Weights of a small GPT-style language model, trained from scratch on English Wikipedia.
Architecture: RMSNorm before each block, rotary positions, no biases in attention or MLP, untied embeddings.
MLP neurons of a small language model. Each row is named by its layer, matrix (gate and up: input weights) and neuron, and shows model dimensions 0-95. Each number is 128 + 24 x the weight over its row's rms, rounded and kept within 0 to 255. A neuron's up and down rows have the sign that makes its largest values positive.
A block is one neuron, or neurons of one layer that tend to fire together. After each block is what it responds to, as a language model described it from the Wikipedia text at the highest values.

L3.gate265 [135 116  95 101  91 152 133 107  96 128 128 120 151 134 152  63 161 125 151 108 155 151 153 101 175  90 135 116 103 172 116 151 135 110 155 140  89 123 108  97  97 111 146  89 126 135 160 150 128 126 146 163  82 120 151 175  96 163 127 160 107 117 145 139 157 108 116 124 142 148 128 170 135 127 103  92 120 134 127 126  98 122 135 118 132 103 147 106 172 152  62 136 127 102  90 113]
L3.up265 [135 118 103 123  95 124 122  81 103 125 121 129  94 143 177  48 139 121 117 134  97 127 143 123 156 121 135 141 112 156 112 152 121 130 111 146 100 113 125 103  94 123 159  76 108 114 123 148 132 106  95 145  97 155 138 138  93 171 135 164 131 140 129 165 126 113  91 119 122 169 126 160 123 129  94  80 127 112 136 119 125 117 131 111 124 103 102 165 127 181 113 141 119 129  90 132]
L3.gate558 [164 139  95 130 108 120 100 149 117 183 146 167  64 175 145 105 160 124 159 127 124 118 149 127 111 118 118 110 128 160 133 124 115 139 147 176 119  67 127 153  89 101 144 112 119 116 101 106 125 181 122  90 120 136 152 127 128 124 181 123  99 140 110 139 123 121 145 152 132 139 147 123 111 131 145 128 131 107 134  96 109 126 163 126 162  93 134 116 147 170 129 125 191 129  93 104]
L3.up558 [169 135  91 105  93 141 101 136  86 163 119 209  89 147 147  90 144 125 137 119 119 183 132  96  89  92 136 121 110 195 129 156 139 151 141 152 110  93 104 120 109  93 149 127 103  97 115 130 163 156 178 135 147 137 113 143 140 136 179 121 108 149 128 148 137 107 149 163 143 154  98 152 134 112 121  73 132  82 126  92 124 150 150 116 138 101 142 126 112 160  97 128 157 106  93  84]
L3.gate810 [123 112 120 156 126 111 121 118  98 128 136 122 167 153 112  62 123 104 117 136 198 142 100 148 134 141 135 108 101 135  95 129 136 125 128 152  97 154 121  93  96  92 138 119  94  86 142 141 104 115  98  97  91 138 173 165 119 136 122 161 133 119 148 196 139 126 139 101 108 151 149 130  84 139 168  82 131  93 110 132 177 120 106 167 135 115 126 176 147 163 142 112 129  93 146 103]
L3.up810 [118 107 137 153 168 154 126 154 113 132 137 135 140 156 149  96  77 133 118 101 144 141 120  98 108 145 160  83 169  99 142 123  95 131 109 103 101 106 113 101  71 119 114 110 105 162 167 145 103  94 113 117 140 105 106 170  84 112 151 112 118 151 129 166 156 103 142 109 135  99 125 123 127 137 117  89 135  77 135 119 154 104 150 102 121 140 147 173 135 112 151 137 101 109  95  97]
L3.gate850 [145 145  84 157  93  88 134 120  79 126 145 200 147 100 136 116 117 111 121 129 138 137 138 108 141 128 141 104 114 155 132 145 114 156 165  99 126  92 116 116 130 134 154  78  97 112  92 112 121 118 155  82 128 102 145 170 145 133 161 123 114 117 146 130 135 111 102 114 108 138 125 109 117 139 116 148 145 125 119  94 139 131 129 146 122 104 161 132 137 113 162 104 146 107  84  97]
L3.up850 [139 136 114 126 129 151  94 107 117 131 129 210 102 172 147 103  94 156 150 128 153 131 185 105 114 113 118  99 122 135 122 168 146 117 124 141 162  93  91 135 117 106 157 124 113 149  77 131 144 117 129 136 141  95 110 184 157 151 145 131 148 141 123 131 174 117 117 102 109  99 146 131 149 125 129 138 176 129 130  72 153 131 106 158 137 111 134 129 147 143 166 118 152  87  80  76]
Paragraph-break newlines

L3.gate65 [121 134 116 138 110 101 187 124 141 137 102 128 147 142 126 123 147 140 137 152 111 154  64 127  98 146 121 130 136 159 112 136 133 156 124 145 152 118 144 152 177 135 146 104 111 135 161  86 112 107 118 108  87 114 120 116 125  86  82  98 109 155 123 114 122 131 138 134 159  94 121 113 119 127 167 135  63 101 111 147 146 109 104 132 117 163 117 122 158 105 103 133 151 117 111 143]
L3.up65 [132  84 105 124 202 108 158 151 143 150 139  77 120 136 120 144 122 118 143 133  75 152 123 124 115 129 133 139 132 154 147 113 151 128 104 106 106 127 101  98 159 131 130 163 136 147 166 125 126 109 157 157 152 151 155  62 139 162 164 126  90 119 146 136 115 168 158  83 122 145 140 136  90 167  94 154 119  59 136 173 156 131 135  99 100 135  94 161 115 137 164 159 135 172 137 128]
L3.gate284 [ 99  99 145  93 133 136 185 118 125 171 116 125 144 136 136 113  94 134 138 133 130 134  83 115  90 147 165 161 148 171 131 114 127 155 157 119 104 110 134 127 129 141 127 145 152 130 103 165 122 113 155 149 130 126 112 125  76 126 146 132 103 158 134 100 130 152 128  91 122 124 136 112 112 114 135 139 120 170 137 140 176 122 136 102 140 133 135 144 183 120 136 166 116  99 116 152]
L3.up284 [100 114 116 130 141 153  98 125 164 145 130 141 132 176 128 112 129  84 155 162  65 124 165 135  75 110 172 131 126 120 144 118 130 121 118 116 135 146 106  93 135 131 130 138 115 121 109 135 133 136 153 166 170 128 123  98 120 115 102 146 117 144 101 138 111 138 127 158 163 102 152  88  89 159 141 111  86 124 156 140 144 123 126 138 102 132 114 120 190 153 146  81 110 138 108 144]
L3.gate384 [113 126 152 146 122 113 131 111 195 157 141 137 134 132 154 118 135 120 135 158 119 146 174 132 130 137 131 107 125 123 135 129 131  96 181 142 121 125  96 114 158 137 137 155 126 156  87  83 109 161 129 132 120 127 140 121 127 164 126  47  88 118 168 107 125 125 153 126 129 158 133  88 120 163 158  97 119 107 116  96  94  89 145 112 112 164 140 125 134 136 152 116 121 127  94 125]
L3.up384 [119 140 107 145 149 137 148 109 112 142 131 124 124 116 123 139  98 109 127 143 106 132  98 107 127 126 152 132 101 146 154 143  88  80 109 107 160 118 122 104 122 151 182  92 110 125 125 125 154 134 172 187 160 173 149 175 136  76 138 117 161  96 137 133 109 103 106 130 114 114 105  76  68 163 114  94 153 185 157 119 166 119 107 137 144 172  91 109 115 134 165 110  81 140 152 161]
L3.gate708 [121 107 147 182 115  74 173 136 115 137 103 120 139 127 150 102 129 129 167 100 137 135 148 151 160 116 139  91 143 134 185 102 142 150 101 119 179 132 140 113 114 155 152 127 132 144 129  99 117 150 127  94 123 116 142 118 105 110  85 108 131  90 121 146 106 145 128 113 116 146 112 121 168 126 130 133 100 125 126 108 103 147 118  84 153 103 100 119 155 140 101 141 138 120 130 129]
L3.up708 [108 107 110 129 138 134 169 126 107 137 126  91 120 150 140 140 114 148  94 130 136 106 164  73 158 107 160 138 143 109 107 140 118  80  97 141 164 115  94 137 135 100 109 102 166 121 103 107 137 116 120 152 126 134 143 100 104 178 141 123 119 130 136  95  86  88 155 113  93 113 123 150 110 154 175 173 100 113 146 116 109 163  99  83 116 140 127 104 111 167 148  79 128 164  95 139]
Word-start fragment pieces

L4.gate171 [172 127 170  93  97 111 120 153 136 120 134  89 141 121 146 126  76 170 119  87 126 139 111 146 123 144 115 105  97 128  93 139 160 133 146 138  54  97 133  97 160 161  89 132 129 139 141  94 102 156  82 153 107 124 109 148 133  96 118 114 131 129 153 156  83 119 131 151 111 105 111 167 125 127  97 129 142 138 127  92 139 178 153  96 130 147 150 101 145 154 136  79 126 120 113  81]
L4.up171 [147 138 104 132 164 125 161 151 170 108 121 160 110 128 156 107 108 172  88  72 115 101  73  74 122 147  88 127 100 161 139 132 143 169  98 106 101 149 122 132 123 130 147 123 166 152  83 144 160 113 112 127 147 117 118 152  79 120 149 104  97 112 143 110 157 164 133 111 110 162 120 155 117 114 121 100 171 160 126 107 135 128 117 118 179 111 143 144 101 103  59  97 176 174  97 130]
L4.gate231 [140 120 131 134 126 123 103 164 129 121 117 110 122 128 118 135 127 127 139 116 183 131 116 123 119 109 144 155 192 126 114 116 175 119 107 153 102 138 140 132 139 129 145 139 123 154 134 105 198 166 149 111 123 124 122 114 120 151  95 141 155  97 186 109 147 131 158 120 183  94 104 118 148 100 115 120 105 124 109 154  87 134 161  95 150 132 134 100 115  89 163  87 163 146 135 137]
L4.up231 [ 86 119 140 112  92 126 151 112 132 122 131 127 141 112 121 149  93 142 142 115 161 164 152 170 109 102 155 157 140 147 176  86 122 108 119 111 139 132 147 124 183 123 175 146 115 116 112  80 188  98 122 131  73  91 124 130 122 133 124 117 129 134 150 121 121 133 171 100 152 149 134 158  97 152 134 101 139  64 107 126 148 170 165 144 110 102 115 114 128  91 129 125 123 102  66 138]
L4.gate311 [131  99 103 107 151 109  86 111 144 145 127 117 150  91 117 134 124 175 140 152 138 152 148 145 103 118 172 113 134 142 148 146 145 112  78 180 129 102  96 138 132 128 182 127 132 140  80 107 123  80 113 146 111 110 144 158 125 111 101 144 111 147 116 129 122 170 156 154 155 111 126 123 135 114  98 119 126 121 106 139 158 128 165 142 162 114 140 124  95 175 135  91  80 145 139 145]
L4.up311 [108 153 117 112 131  59 158  97 132 194 161 102 125 109 115  97 123 134 193 144  85  89 145 158 125 104 147 149 142 154 116 141 116 103 103 155 149 112 103 125 115 130 138 122 150 131  93 127 160 120 120 173  98 108 107 164  54 133  96 140 128 203 134 136  89 100 137 127 128 127 109 120 124 136 131 162 137 122 125 166 139 162 154 151 145 145 158 100  96 135 159 108 118 118 115 136]
L4.gate1062 [ 89 101 127 103 134 102 166  84 104 124 120 123 117 157 134 116 128  79 102 103 134 151 115 147 167 138 133 208 158 103  82 125 122 122 146 103 115 121 177 113 119 106 151 120 117 107  98 113 146 115 152 166 142 157 198 123 130  99  97 106 140 112 104  85 130 161 122 144  95 167  96 143 121 141 118 115  77  95 101 134  97 152  91 105 123 167 138 152 135  90 149 154 172  99  92  91]
L4.up1062 [127  97 131 150 108 106 180 107 124 147 112 123 124 121 128 136 122 119 129 113 149 126 129 152 136 117 187 132 113 126 148 114 123 128 123  95 143 140 110 132 164 109 156 115 139  98  97 144 134 100 119 127 142 153 147 113 131 118 178 112  50 118 131 111 160 119 128 103 140 142 135 146  96 148 101 124 141  89 124 127 151 141 176  82 109 143 150 131 146 135 146 134 108  94 115 109]
Mid-word "el"/"on" pieces

L4.gate200 [ 99  80 119 147 119 125 152 110 164 135 131 143 119 147  91 125 145  97 134 128 117 112 111 140 152 125 114 131 134  96 131 108 150 135  99 123 136 132 115 113  80 131 150  99 138 146 102 105 124 120 148 118  90  60  95 105 139 109 166 198 137 116 130 139 131 101 143 119 157 126 142 130 120 117 147  84 132 148 156 158 148 123 103 138 177 145 133 138 112 143 149 138 149 154 120 101]
L4.up200 [ 66 173 135 194 134 121 134 162 139 105 147 150  96 125 157 139 130  92 130 115 138 132 155 146 184 127 146 159 134  80 113 133 129 114  87 122 135 123  86  89 115 113 141 119 105 145 180 103  94 143 141 142 131 105  96 136 130 103 145 118 114 119 151 136 100  92 171 163 114  94 115 160 127 191 110 130 167 118 154 141 114 159 155 151 174 127  92 119 129 147 137 131 136 108 117 119]
L4.gate596 [ 93 123 130 141 154 140 132 152 146 113 156 109 120 149 115 130 143 119 144  89 117 141 150 116 104 141 100 168 118 100 129 137 103  95  87  81 110  90 112 128 122 127  83 104  79 166 137 134 100 116 104 106 152 170 146 116 108 157 136  99 131 113 143 107 125 137 123 115 143 123 119 146 117 172 136 159 120  96 123  83 142 118 128 110  97  76 156 146 133 122  97 133 107 126 112 136]
L4.up596 [164 114 126 135 104 123 126 118 106 121 110 148 138  89 122 112 113 123 115 108 119 151 146  94 158 131 130 135 120 123 124 148 140 125 128 130 128 171 113 148 106 141 138 157 141 162  93 123 120 195 109 162  88 172 159 153 117  99 171 111 151  77  87 125 183  98 135 128  75 130 110 125 140 109 115 136 152 135 131 129 101 135 128 114 133 127  94 132  69 174 142 119  94 144 136 136]
L4.gate605 [115 102 154 172 129 106 160 116 137 136 133 124 137 111 147 121 140 111  89 136 144 138 121 113 148 160  96 121 105 151 120 133 129 155 158 140 123 138 200 104  65 114 127 137  84 123 126 144 105 113 100 151 173 118  77 161 104 150  79 142 121 116  94 111 125 102  86  86 129 124 130 137 120  98 138 126 136 128 158 103 126  84 126 157 155 112 146 167 162 111 122 154 147  85 145  99]
L4.up605 [128 117 103 111 171  83 119 151  94 140 112 106 132  92 156 119 126  96 102  97  78 169 136 147 115 174 147 141  85 139 118 101 127  67  94 140  95 107 174  91 138 161 112 131 138 147 166 108 138 144 132 133 121 108 120 125  94 125 112 115 114 103  97 120  46 138 114 120 126 127 137 107 167 121 132 133  92 119  93  85 123 114 130 101 122 117 161 201  99  95  69 143 126 124  93  99]
L4.gate899 [118 124 108 145  77 130 126 145 125 118 109 151 164 142  97 128  98  87 114 101  96 144 161 122 116 144 135 135 150 102 123 108 134  86 136 143 155 143 135  99 121 127 136 100 141 112 122 100 148 133 105 143 152 179 107 136 136 142 131 163 122 131 149 138 108  90 121 142 138 127 133  94 115 160 149 122 160 106 128 159 136 113 104 102 118 154 107 131 126 147 168 127 134  55 112 123]
L4.up899 [120 115 132  82 176  97 154 112 180  97 117 131 121  99 139 134 116 120  92 137 162 108  95 166 127 162 145 117 164 130 124 152 140 130 142 121 109 128 126 123 135 137 115 120 118 157  88 140 129 123  99 123 125 116  89 132 104 160 159 137 104  82 124 131 156 166 181  75 131 162  79 118 116 111 176 162 132 143 128  64 103 125 145  65 153 146 143 143 128 106 130 137 169 150  96 106]
Acronym-internal letters

L4.gate360 [155 116  95 112 153 124 128 128 106 123 141 159  93 136 139  89 160  76 157 123 130 168 140 130  99 116 151 134 114 165 100 120 146 175 129 134  77 110 109  83 105 111 170 106 106  93 142 137 112 132 171 135 108 124 102 157 140 117 180 122 142 133  93 149 159 128 131 145 147 131  86 151 154  89 141  92 111 102 138  99 119 145 149  90 128 123 121 124  99 146  92 139 144  70 106 104]
L4.up360 [179 149 119 140 124 125 113 135  94 132 121 156  89 154 162 101 170 109 199 165 108 126 159 130 145 145  87 150 140 140 138 151 128  98 118 176 131  93  87 123  84 119 134 114 135 109 131 114 121 135 115  96 133 109 111 151 132 124 162 137 131 146 157 124 115 152  97 140 125 115 104  67 129 104 144 131 126  81 113  80 106 113 139 152 173  92 164 124 141 150 118 112 185  73  95 114]
L4.gate584 [154 111 109 128 142 120 136 142 104 117  85 122  54 124 137  85 122 118 101 135 114 113 142  76 112 120 145 112 111 138 152 172 108 101 159 131 114 155 152 106 148 120 150 117  95 142 152 120  85 182 148 149  57 140 107 146 110 168 165 126 114 103 153 127 138 124 137 116 176 130 123 148  95 123  97 111 138 103  65 103 147 161 133 155 132 113 187 126 130 145 100 131 172 134 124 113]
L4.up584 [ 49 108 102  86 134  95 129 155  82 128 148 132  82 125 157  63 143 109 167 129 116 143 157 141 124 122 145 141 112 155 145 103 162  85 142 151  92 117 120 155 148 116 121 102 120 137 104 146 127 123 139 125 140 131 132 117 106 136 167 175 145 186 100 135 138 123 115 116 141 142 136 116 148 127 100 141 177 120 109 146 157 214 119 147 153 161 117 167 139 115 134 120 141 141 129 121]
L4.gate709 [179 122  98 136  77 107 107 104 133 169  73 173 130 184 153 107 195 119 173 114 132 161 135 111 121 128 128 150 118 186 108 115 156 148 129 161 114 123  92 126 106  99 144 135  82  57  62 153 125 157 124 115 173 140 118 141 137 124 166 148 112 122 138 122 141  96 109 144 136 141 104 128 131 125 137  70 154 112  98  75 142 160 118 135 156  91 136 103 113 130 117 144 152 133 100 116]
L4.up709 [157 144  67 117 108 135 101 151 159 115 107 134 147 129 143 105 127 112 190 143 147  76 127 115 102 117 104 164 131 110 146 130 168 154 165 165 128 137 129 150  77 144 164 131 125 107  96 127 170 153 118 117 165 133 135 119 120 158 149 135 102 139 116 119 125 130 149 122 143 129 135  85 136 115 141 107 141 100 136  66 129 135 120 132 133 111 172 128 120 133 105 120 166  84 119  52]
L4.gate798 [167 141 120 116 106 148 114 148 131 143 116 142 116 149 129  94 151 103 184 145 125 111 124 110 109 140  84 134 151 132  94 148 139 111 136 171 129 105  90 111  95 102 129 117 115 112 115 118 118 126 112 111 119 150 119 131 157 129 177 170 101 165 131 115 116 136 117 159 153  92  94 106 145  96 162 144 140  71 121  77 120 140 137 100 152  95 149 128 155 163  96 119 170  73 114  97]
L4.up798 [161  89 122  95 141 143 113 146 105 144 115 171 130 147 165  77 170  63 144 120 131 165 121 122  72 109 134 135 132 159 126 157 178 174 136 160  95 114 128 115  98  84 157 112  78  82 133 151 132 144 172 148 118 120 102 152 136 115 170 156  91 137 116 149 136 112 123 150 133 148  65 147 141 113 116  73 142  82 133  80 124 158 139 108 120  96 149  81 131 156 121 125 136 106 110 106]
Paragraph-end line breaks

L3.gate359 [144 108 117  97  98 137  82 143 173 115 163  89 124 166 137 114 104  90 130  94  99 169 140 136 150 148  82 131 121  89 112 169 129 133 165 126 117 135 122 133  95 117 135 135 138 152 157 114 141 148 136 114 103 139 104 147 148 108 136  97 133 155 141 127 146 132 135 130 116 185 106  77 141 110 161 167 129 143 128 137 113 126 105 106 120 126 142 113 109 129 114  92 163 148  99 186]
L3.up359 [149 114 111 130 171 144  90 149 130 108 132 136 110 142 156 150 127 101 142 129 117 127 135 183 157 189 154 156 136 139 135 112  68 140 142 132 162 135 111 102 137 153 117 125 114 123 149  83 153 108 101 123 122  98 115 171 150 106 102 125 140 107 152 141 115 130 104 112 130 115 157 125 171 109 141 108 176  66 131 163 147 112 104 111 130 114 122  97 127  95 137  97 158 157 108 187]
L3.gate569 [149 118  93 157  72 123  65 121 119 138 112 145 100 142 121 189 124 115 148 127 160 134 145 122 102 142 161 163 127 126  96 121 123 189 142 160 153  93 105  90  97  76 104 170 100 139 136 117  85 140 159 171 121 142 112 107 117 135 107 140 168  88 133 124 117 157 109 111 175  92 123 114 133 132 135 125 116 123 110 133 125 105 101 120 158 132 173 124 145  75 127 106 118 159 178 156]
L3.up569 [135 122 116 123  86 128 121 156  87 111 155 139 105 119 121 131  89  85  89 129 174 145 157 117 164 148 122 113 130 123 124 156 164 133 173 161 114 141 109 139 153 105 111 121 107 156 136  96 141 153 160 129 168  97 121 107 116 123 131 143 141 125 149 119  91 142 159 125 116 133 119 129 135 139 171 109  85 165 145 122 146 123 122 117 155 145 177 102  92  99 123 122 119 148 184 128]
L3.gate819 [135 107 136 151 134 164 140 165  97 115 130 140 149 126 130  94 117 160 110 103 126 120 146 105 152  92 192 152 160  87 112  86 133 135  97 139 141 116 145 117  87 133  91 153 142  79 141 147 131 148 134 114 139 130 107 113 129 133 100  80 130 149 156  76 173 121 129 127 121  82 132 175 131 118 136 142 126 132 144 136 138 133 116 145 116  92 126 101 133 165 119 140 141 111 111 131]
L3.up819 [137 141 149 154 144  96 110 154 129 152 146 108 128 163 129 119 144  98 117  94 143 155 109 130 156 154 136  96  95 116 122 122 141 120 120  94 179 140 151 137 112 103 103 142 145 147 105  94 136 118 144 156 136 134 119 155 151 133 140 137 121 102 136  94 104 143 112 137 139 151 138 123 140 118 124 118 121 117 139 126 154 106 134 140 153  91 155 140  89 150 184 123 114  95  94  95]
L3.gate855 [133 154 152  98 115  87 131 129 138  89 181 147 113 126 154 109 141  91 149 149 139 160 101 100 145 152  97 142 125 125 146 152 124  97 119 124 129 122 168  90 103 147 102 104 120 170  98 128 122 122 153 147 129 173 143 120 112  67 144 139 121 122 139 113 101 103  89 159 114 130 137  68 124 117 102 128 117 135 156 121 101 124 175 129 120 142 184 138 156 137 152  75 150 122 134 152]
L3.up855 [138 119 135 126 129 181  76 129 143 123 172 108 153 123 114 112  94 156  81  69 118 137 127 116 150 157 117 148 118  97 109 139 131 126 123 111 143 113  89  68 134 146 120 111 140  70 136 111 140 140 109 138 118 126 149 194 124 126  98 155 160  68 148 130 157 119 135 119 123 137 120 116 153 137 127 155 143 137 147 137 176 114 105 142 112 138  94 148 133 151 162 134 101 157 110 164]
Acronym-final letter pieces

L9.gate1059 [143 122 145 146 188 120 155 102 136 130 133 139 120 125 135 135 133 103 121 137 141 191 157 126 130 142 131 156 124 107 119 135  98 132 143 127 165 144 131 133 149 133 120 136 136 113 133 164 168 137 122 169 130 119 132  84 141 150 105 132 112 124 141 129 117 131 137 137 120 136 114 186 117 133 122 106 114 103 103 114 133 156 145 130 144 113 145 147 130 100 137  88 139 131  90 132]
L9.up1059 [123 129  96 160  90 142 135 141 132  98 187 108 166 138 116 137  95 118 137 106 101 118 103 151 143 103 138 109 111 109 114 151 113 142 133  86 156 111 139 103 162 129 100 139 114 152 137  96 128  80 130 157 157 171 103 124 117 124 171 127 147 154 129 129 154 105 139 134 142 112 104 167 123 138 141 143 127 143 106 138  86 165 152 108 187 124 165 163 100 155 130 129 146 118 105 142]
Mid-word name fragments

L9.gate618 [170 131 142 139 126 138 146 149 162 153  80 156 105 199 126 124 139 150 111 168 171 123 151 122 120  97 102 153 122 152  65  77 134 101 133 121 107 137 132 112 132 135 154 144 173 158 124 155 122 105 102 112 102 137 142 162 116 120 135 130 120 100 149 144 129 137  95 159 119 172 107 135  69 167 159  98 155 125 129 133 152 116  87 140 171 131 137 102 153 106 108 142 114 140 145 122]
L9.up618 [153 110 149 128 119 100 153 167 155 105 141 140  83 134 122 129 108 116 162 115 123 137 156 130  96 159 125 142  85 138 111 129 128  98 113 100 117 194 163 110 133 143 105 139 122 172 146 132 108 155 137 117 114 120 104 146  95 117 173 131  64 116 147 119 114 152 117 131 137 146 129 112  99 150 144 131 143 116 118  59 131 140 168 143 118 100 171 113 123 129 132 111 113 117 145 107]
Paragraph-break newline